{
  "n_layer": 10,
  "d_mlp": 384,
  "vocab_size": 3708,
  "activation": "swiglu",
  "norm": "rmsnorm",
  "rope_base": 10000.0,
  "qk_norm": false,
  "attn_scale": 0.125,
  "tie_embeddings": false,
  "init_std_o": 0.0,
  "optimizer": "muon_variant",
  "grad_clip": 1.0,
  "warmup_steps": 200,
  "schedule": "wsd",
  "doc_mask": true
}
MLP neurons of a small language model. Each row is named by its layer, matrix (down: output weights) and neuron, and shows model dimensions 32-95. Each number is 128 + 24 x the weight over its row's rms, rounded and kept within 0 to 255. A neuron's up and down rows have the sign that makes its largest values positive.
A block is one neuron, or neurons of one layer that tend to fire together. Before each block is what it responds to, as a language model described it from the Wikipedia text at the highest values.

Article title closing marker. Mostly the closing " =" of a "= Title =" article heading right after an infobox (e.g. "= Cliff Eidelman ="), plus weak mid-word fragments like "mech-an-ics", "di-oc-ese".
L3.down28 [120 114 116 114 131 123 141 128 130 145 104 107 134 139  97 137 137  76 105 127 195 122  99 131 121 137 148 175 119 131 117 112 109 106 133  90  87 177 105 131 128 126  94 141 131 132  92 191 142 155 127 132 162 101  84 136 122 137 115 126  99 123 174 152]
L3.down48 [170 124 120 151 147 136 140 189  72 125 133 185 149 154 171 140 124 119 137 128 171 140 130 145 114 113 142 112 127 116 109 140 107  96 130  95 109 178  98 129 115 130 133 134 192  59 112 153 124 140  98 114 128 118 139  98 153 128 153 137 169 117 123 128]
L3.down90 [165 136 139 114 168 171 120 125  72 127 117 143 159 126 142 132 144  79 136 134 129 131 145 134 123 132 127 154 100  92 101  88 166 142 145 127 119 117 113 129 130 130 143  75 139 108 130 127 166 144 143 139 112  95  97 117 142 122 158  98 111 144 151 134]
L3.down101 [113 152 123  96 161 148  93  96 119 111 142 112 125 114 125 111 144 123 169 118 168 131 138  57 166 122 109 103 164 105 130 115 148 156 150 142 125  96 147 122 170 130 166 101 144 130 153  71 143 118  88  95  88  91 153 165 144 132 111 112 198 128 176 111]
L3.down125 [118 115 171 100 148 157  83 110 125 160 149 119 134 100 155 136  96 111 106 158 125  95 135  78 131 113 117 114  99 149 122 120 136 153 234 118 127 117 114 104 176 146 108 115 129  87 126 163 119 123 125 128 150 130 138 131 106 160 131 117 119 114 165 106]
L3.down147 [128  89 143 137 108 129 135  93 153 127 101 121 114 147 147 146  98 116 108 114 147 125 146 135 140  95 128 115 119 127 104 132 146 121 133 118 104 132 137  96 122 134 131  87 161 152 149 126 114 155 125 115 119 103 117 181 149 141 119 128 151 165 131 121]
L3.down206 [118 116 133 119 168 106 126 126 111 113 115 128 107 125 133 143 166 153  87 122 162 109 123  68 136 113 147 114 142 104 107 109 108  93 162  87 124 195 118 159  92 155 159 149 105 128 120 126 150 101 111  92 141 110 114 166 128 114 123 135  88 120 124 173]
L3.down244 [101 122  73 130  65 117 159  95 113 132  73 157  97 105 108 134 114 117 106 120 160 136 125 116  95 150 133 165 150 139 139 149 169 119 158 133 171 150 140 124 129 136 126 146 147 100  67  88 140 126 153 116 143 112 116 150 155 142 126 167 144 106 120 119]

Mid-word continuation pieces. Second word-piece following a short opening fragment like h, he, Sh or L, e.g. he+re, h+orse, h+usband, L+orenzo.
L3.down21 [125  86 153 127 106 167 134 123 126 119 144 126 108 154 129 107 153 128 145 117  80 177  91 108 126 117 151 144 159 160 118 156  88 112 148 146 150 119 147 139 151 114 104  92 158 139 121 178 152 141 145 109 121 172  79  94 143 153 126 127  78 123 104 160]
L3.down77 [121 137 122 113  88 117 144 187 149 102 130 130 124 150 128 155 172 124 135 103 125 166 144 142 161  95 128 118 106 134  90 142 132  84 156 122  98 141 141 112 119  77  97 150 157 106 128 122 124 132 130 136 117 181  81 110 120 105 122 101 120 109 130 118]
L3.down191 [154 118 152 165 102 128 156 119 109 131 112 121 122 192 126 122  91 113 118 165 160 116 128 133 164 141 147 102 142 121 163 100 168  95 159 136 115 141 114 109 138 117 135 182 202 129 123 146 167 131 147 143  97 132  98 135  98 132 119 150 140 148 158  94]
L3.down224 [ 95 119 137 151 124 103 151  99 134 126  93  93 161 118  73 153 106 128 190 158 101 111 113 117 123 159 135 132 143 133 106 116 126 113 166  67 119 106 156  75 157 132 103 136 152 151 131 120 119 157 144 119 156 129 110 125 135 141 121  93 130 116  97 145]
L3.down258 [202 139 146  92 105 110  94 134 147 140 136 101 120 104 110 170 142 127 135 156 119  98 183 105  99 142 117 157 120 124 135 103 161  77  99  98 107  95 172 121 126 106 104 160 131 123 140 139 116 133 131 119 130  92  87 162 140 125 172 156 174 139 170 148]
L3.down262 [112 115 136 119  74 151 119 121 124 120  77 120 120 117 120 171 145  94 153 137 115  87 109 115 134 118 107 110 160 116 133 116 130 112 101 130 103 110 144 154  97 134 152 147 103 148 123 141 119 123 105 153 172 147 161 136 139 184 122 105 137  98 100 120]
L3.down320 [139 172 143  88 156 146 136 139 187 167 159 107 128 163 102 140 144 119 121 139 133 117 106 164 143 139 130 153 131 112 127 134 115 183 133 126 148 171  95 147  92  90 120 147 112 147 115 118 191  96 147 122 128 148 173 147 125  74 137 104 138 122 122 112]
L3.down334 [115 145 170 112 148 100 111  89 133 145 146 138  95 102 114 159 125 132 117 119 173 144 135 121 113 136 126 128 115 119 153 127 140 102 101 163 103  86 131 168 144 133 142 161 117 147 179 146 119  78 169 141 134 137 118 139 128 118 125 160 108 105 141 100]

Digits inside numbers. Colons in track-length times and inner digits of comma-grouped totals or years, e.g. 3:58, 153,400, 1371; occasionally mid-word pieces.
L7.down51 [ 82 117 113 133 148 127 130 185 100 157 124 119 111 147 111  95 116 107 138 155  94 104  90 150 142 154 126 132  83 150 111  80  99 170  99 150 139  81 122 144 126 130 130 137 129 109 166 109  79 123 135 178 147 112 136 107 131 100 112 141 130 132 113 136]
L7.down78 [123  96 117  96 115 124 151 104 136 130 115 118 122 130 135  67 124 129 101 149 148 126 109 142 119 121  98 156 150 106 175 154 126 133 134 149 120 109 130 112 126 131 117 144 157 152 124 127 119 152 117 145 133 129 160 151 121 120 151 189  13 124  98  82]
L7.down110 [149 131  80 146 152 117 105 138 109 143 167 118 156 146 127 153 164  82 102 123 163  80 138 131 118 182 118 151 113 134 124 129 113 155 139  88 116  87 104 129  68 111 121 104 115  84 137 149 138 173 146 129  88 134 129 161 139 117 124 137 135 133  94 117]
L7.down159 [153  86 149 100 114 135 120 153 150  91 108 133 127 119 135 130 149 150 120 142 130  97 144 126 163 156 142 126 127 162 175 164 134 105  96 108 138 113 167 150 157 120 130 152 113 142 147 144 112 115 127  91 103 123 131 145 131 183  65 110 114 123 149 148]
L7.down221 [130 124 101 128 147 130  81 121 107  90 119 137 162 138 153  93 119 125 126 137 127 107 137  97 125 109 114 166 125  99  82 107 132  90 116 111 147 117 123 115 119 126 116  68 185 122 108 123  97 122 141 146 122 137 114 154 115 159 144 118 143 121 138 116]
L7.down281 [101 133 170 120 132 141 102 125  95 116 139 143 136 118 161  97 175 115 147 147 141 133 116 125 144 150 117 114 153 149 114 121 175 150 130 180 149  42 124 128  77 182 116 135 187 154 112 130 104 139 126  69 132 120 116 181  98 152 124 152  96 123 115 129]
L7.down290 [132 136 136 136 138 131 126 148 122 124 109 122 111 151 155 137 131 172 124 172 161 133 106 102 132 195  88 147 160 114 121 142 110 161 147 164 122  32 130 149 140 145 143 125 131  90 157 159 132 150 145 121 128 112 124 114 162 172 102 112 183 102 114 166]
L7.down382 [122 115 129 108 109 129 123 122 137 123 147 114 125 138 132 142 126  96 173 101 109 114 115  87 135 101 117  99 127 137 120 172 161 151 117 169 128 139 181 113 136 124 115 104 129 137 120 108 121 114  92 129 123  91 111 140 123 151 128 108 123 151 136 125]

Unit boundary tokens. Tokens closing a sentence, paragraph or table row: blank-line newlines before headings or new paragraphs, sentence-final periods, and the pipe opening a new table row.
L7.down13 [128 114 127 133 115 121  98 132 167 164 153 121 191 120 111 152 119 107 119 162 103 125 135 128 123 163 120 163 123  79 107 136  85 114 111  99 130 198 127  98 115  99 161 119 110 110 153 132 136 109 132 182 123 109 117  90 131 125 126  99  59  87 164 127]
L7.down91 [141 136 104 150 119 120 132 137 147 126 173 107 148 132 147 152 151 106 138 162 138 104 126 100 127 118 103 151 119 118 149 111 121  73 108 135 124 226 113 117 153  65 130  87 144 135 145 100 105 161 134 114 127 131 111 142 132 116 132 114 148 137 163 137]
L7.down186 [ 94 111 122 132 108 152 118 117 106 123 239 108 175 104 114 145 107 128 160 124 142 163 165 140 124 128 115 106 128 116 118 140 146 142 127 126 126 230 147 133 140 100 167 148 133 124 108  88 118 141 123 152 126 129 157 132 114 115 120 103 131 152 113 127]
L7.down230 [167 136 148 130 161 110  96 144 145 145 168 158 166 133 139 157  93 146 129 119 134 140 178 117 156 133 120 142 141 121  75  97 146 133 115 135 109 227 151 146 126  82 127  96 136  73 109 113 115  98 151 129 138 106 167 131 116 104 126  99 125 157 120 125]
L7.down250 [160 122 156  94 122 116 168 140 153  77 168 133 137 125  89 115  93 116 133 102 113 130 133 102 140 126 177 176 152 161  96 104 126 165 157 129 174 177 122  94 119 103 119 126 130 134 124 151  91 100  97 163 147 112 155 121 119 141 154 150  95 154 117 147]
L7.down330 [103 112 169 110 127 104 133 155 170 139 163 106 117 118 157 154 127 131 134 100 117 150 136 144 177 127 146 107 108 172 119  87 105  75 124  99 119 157 134 143 146  83 109 125 108 151 125 126 108 112 107 123 145 175 129 147 138 111 111 110 185 138 134 123]
L7.down335 [103 123 117 133 120 190 166 134 120  69 136 190 139 147 100 107  98 114 134 106 112 138 103 145 128 138 122 112 153 115 109 164 120 100 121 130 132 255 151 133 120 134 133 126 144 132 112 130 133 101  93 134 108 153 167 164 114 169 128 156 152 110 144 125]
L7.down345 [164 163 128 123  74 115 111 129 126 100 100 151 198 144 149 126 114 119 167 130  91 123 149 116 117  92 152 106  92 135 155 133 139 112 144 122 155 222 133  80 121 148 137  82 114 124 128 116  91 122 141 115 121 131 127 135  78 129 138 107 135 119 102 109]

Table cells and word-internal pieces. Mostly wiki-table pipe separators after a 0 cell, and digits inside numbers (603,534), plus degree signs in coordinates and mid-word pieces like f-ed-eral, B-l-ack.
L3.down50 [125 130 110 120 110 158 122 133 137 139 120 183 118 142 127  92 125 147 129 151 113 122 159 135 157  73 163 122 119 103 146 140 142 195 138  93 113 173 121 119 110 115 155 153 101 132 156 150 119 137 118 127 143 115 160 128 152 114  72 141  72 171 138 110]
L3.down71 [129 122 111 100 121  97 148 151 101 113 136 129  89 138 135 120 125 131 157 124 121 118  71 109 142 166 113 161 124 106 103 185 143 140 107 146 124 137 135 123 165 148 167 157 130 139 102 135 124 114 115 104 152 115 136 115 128  98 132 121 165 170 129 158]
L3.down122 [170 124  99  93 149 146 100 126  87 103 111 140 108 142 110 133 121 155 154 123 154 136 145 144 102 136 135 178 172 102 115 113 177 118 112 169 127  99 140  89 135 127 105  94 161 138 144 140 123 173 184  99 135 119 151 120 113 115 122 127 156 108 127 136]
L3.down126 [137 146 138  86 136 101  80 137 136 157 111 157 123 143 152 109 154 129 106 110 159 101 170 136 104 144  84 150 131 113 180 128  83 110 111 129 149 110 128 126 144 119 156 111 133 111 126 150 130 121 115  81 111 149 120  91 101 146 157 131  78 162 157 162]
L3.down210 [181 130 111 117 122 110 132 119  97 128 170 133 139 140 155 145 140 143 123 169 149  85  89  89 124 103 139 109 139 144 136 161 133 119 108 127 113 100 119 140 144 131 130 185 113 127  99 118 111 133 118 100 133 110 103 143 130 162 149 152 135 125 166 140]
L3.down229 [ 94 110 131  75 166 117 135 113 119 105 152 165 160 122  92 129 115 115 127 129 130 102 121 123 160 123 131 107 175 157 101 109 116 120  81 150 121 110 112 147 147 192 136 151 146 124 176 159 120 134 120 129  90 142 120  83 105 155 143 142 174 125 133 125]
L3.down329 [178 119 172 112 156 115 139 126 146 134 104 116 171 115 117 116 103 141 175 128 177 143 133 135 149 132 154 125 123 152 156 145 140 133 128 158 145 140 136 129  85  97  95 150 137 103  66 146 139 131 121 117 109 131 126 169 128 119 138 158 108 149 123 169]
L3.down383 [ 72 125 100 155 145 140 152 132 185 101  84 120 135  75 129 142 155 110 131 110 152  71 141  99 148 156 118 106 121 141  70 160 164  94  87 114 137 187 114 140  91 152 116  89 112 162 143 160 123 145 130 149 140 126 163 101 137 138  97 133 117 122 102 111]

Section and paragraph ends. Closing == or === of Wikipedia section headings (==Career==, ==Reception==, ===Rock===), plus sentence-final periods or dates ending a paragraph.
L5.down375 [147 137 162 123 156 139 135 118 147 112 164 149  92 156  82 127 121 134  96 135 111 116 163 108  89 143 167 132 131 141 154  97 185 168 139 151 166 178 168 124 130 152 129  89 145 163 141 147 104 125 110 117 154 146 119 154 132 144 116 141  81 112 147 130]

Structural breaks and fragments. Fires mostly on line breaks ending headings, tables and lists, plus word fragments after slashes or hyphens (s in sq mi, d in self-described) and more.
L5.down140 [124 119 146 130 135 127  95 137 155 104 134 134 114 127 114 159 148 114 158 159 125 107 151 112 160 150 141 123 120 131 119 121 132 134  94 142 124  52 141 129 142 158 139 117 118 132 143 120 116 120 109 158 112 109 138 175 146 127 153 141 124 121 164 115]

Table cell separators. Column separators (| or ;) after small numbers such as 0 or 1 in sports statistics tables; also ordinal "th" in "20th century", "4th down".
L5.down28 [110 132 117 107 151 147 102 114 110 158  97 160 107 131 104 126 107 113 153 183  97 168 136 155 159 107 118 131 107 127 101 111 131 126 153 130 137 112 147 156  81 146 150 177 131 100 126 160 176 102 100 135 123  87 152 130 153 149 138 116  78  92 134 158]

Section heading closers. Closing == or === marks ending wiki section headings, like ==Career== or ===Television===; weakly, mid-word pieces in tables and lists, such as Stud-ent, Gr-id.
L3.down2 [129  90 126 156  99 152 160 139 112  85 173 137 153 136  93 137 123  93 123 137 120 172 162 112 105 119 108 102 155 154 115 168 122 141 159 106  91 135 128 169 134 111 158  82 165  99 180 140 128 132 154 171 115 122  92 114 161 116  90 139 139  98 114 109]
L3.down63 [111 112 157 137 145  93 123 138 102 113 118 118 138 102 184  95 132 129  92 112 130 136 147  77 137 151 148 120 132  90 129 119 143  98 132 156 123 166 105 131 135 153 124 116 143 114 173 133 149 131 142 120 138 137 139 119 150 153 111 139 108 154 139 157]
L3.down140 [156  99 169  80 128 145  82 135 149 110 118 117 144 124 107 135 162 126 119 115 114 103 141 128 103 143 106 107 122 128 102 138 144 101 108  89 110 138  99 158 135 183 132  81 143  73 142 132 103 109 148 126 100 157  79 121 145 112 169 112 139 160 110 123]
L3.down263 [ 75 123  75 153 124  97 107 144 110 133  76  84 145 128 164 112 108 120 112 132 105 100 124 106 125 139 126 118 161 137 123 189 102 135 103 106 105 107 105 113  83 112 134 155 146 122 151 156 143 118 123 114 110 152 153  92 133 145 130 113 148  94 137 101]
L3.down287 [124 114 155 135 105 178 118 137 132  98 133 160  93 143 158  90  90 143  85 127 110  91 141 124 134 118 129 139 121 145 117 133 139  89 153  91 101 182 140 182  98 102  92 154 116 149 140 138 145 137 113 169 145 102 134  67  96 143 134 124  86 115 141 148]
L3.down302 [133 144 140 167 122 141 135 133 102 116 127 113 126 196  66 123  92  76  84 106  93 122 132 123  75 140 151 118 158 128 136 120 112  86 139 119 112 153 140 154 150 165 113 116 117 132 157 190 138 148 129 143 135 154 110 143 130 138 147 111 131 110  98 126]
L3.down369 [141 133 136 164 100 135 108 124 166 140 126 110 130 158  78 122 142 110 117 116 133 126 123 124 113  74 134 154 115 156 128 124 130 132 138 125 130 139 165 133 111 105 110  90 135  94 154  86 139  94 111 168 109  99 137 105 123 151 156 152 124 124 114 159]
L3.down372 [141 121 115 133 139 122 142 136 123 165 195  86 162 142 130 162 114 121 122 151 130 131 175 108  97 113 131 135 164 117 124 104 112 102 155 121 122 191 118 135 124 117 105 150  94 109 115 137 127 143 127 135 122 117 116 105 111 134 141  47 115 128 146 115]

Wiki heading delimiters. Equals signs that open or close Wikipedia article titles and section headings (= Paulo Cabral =, == Career ==), plus table separator rows (|---|---|) and occasionally commas.
L5.down277 [ 78 177 120 113 147 122  68 126 131 134  76 169 108 139 112 148 142 130  94 103 134 126  90 123 138 141 128 127 128 140  96 142 100 119 157 146 107  98  89 176 112 113  55  78 111 125 120 152 140 127 116 150 120 157 100 128 155 126 109 119 161  95 180 157]

Article-start line break. Line break ending the short description under a Wikipedia "= Title =" heading, just before the lead sentence (e.g. "American soccer player", "British politician"); weaker on mid-word pieces like -l-, -ir-, -ast-.
L3.down5 [124 123 117 149 125 116 186 169 112 152 176 148 129 167  80 170 149 117  76 126  88 164 160 126 127 103 185 142 120  79 133 164 122 133  85 137 126 123 128 142 121 120 156  98 138  99 184 123 127  94 111 135 109 142 144 113 152  89 135  91 138 119 114 134]
L3.down23 [137 139 123 143 168  82 109 111 155 143 184 143 154 118 124 101 129 195 144 120 144 137 145  92 122 157 105 133 126 107 153 151 159  87 110 115 132 134 145 133 120 152 109 168 164 131 106  93 131 109 137 139 159  99 134 122 135 135 105 135 147 120 117 131]
L3.down159 [163 150 141 120  98 128 153 132 121 141 149 168 142 106 147 150 109 195 108 143 130 134 133 120 147 112 101 139 116 130 127 163 149 133 141 148  77 112 123 135 136  79 112 118 119 120 128 120 109 139 129 139  89 140 120 190 158 170 149 156 102 111 127 110]
L3.down161 [126 110 159 129 114 119 152 108 117 106 154 163 114 146 122 128 143 162 143 139  94 147 122 114 137 120 117  82 103  93 148  78 147  90  71 139 110 157 100 119 154 155 142 148 163 108 143 152 134 118  97 136 118 139 104 114 160 123 176 152 113 146 148 144]
L3.down241 [123 164  92 113 156  84 159 158 104 157 125  89 110 119 178 127 132 115 112 125 144 193  96 113 121 150 143 156 103 162 105 151 124 115 137 113 149 145 140 126 128  75 124 107 135 162 146 118  93 137 110 103 103 125 113 111  96 123 138 137 110 175 139 124]
L3.down301 [107 151 137 141 103 116 116 147  85 136 159 135 112  93 128  85 124 136 144 140 134 134 123  87 132 136 133 115 146 126 120 122 149  90 109  88 106 137  88 125 126 118 124  93 132 148 146 149  89 150 118  78 109 144 142 110 152 105 140 104 131 111 132 144]
L3.down318 [107 109 182 153 177 132 122 112 124 108  80 139 108 106 153 148 117 107 115  92 116 147 133 134 158 101 168 138  92 155  98 144 123 205 160 102 107 111 123 146 132 146 124 115 116 124 112 124 130 132 170 106 114 157 101 157 132 178 105 126 156 187 114 116]
L3.down375 [104 203 103  98 113 174 100 117 119 103 127 144 119 151 100 134 102 113 144 139 138 132 129 153 120 107 138 118 101 118 136 143  94 104 129 117 125 108 130 132 197 105 115  44 124 107 144 147 172  97 103  81 119 110 134 112 125 110 117 141 146 118 130 155]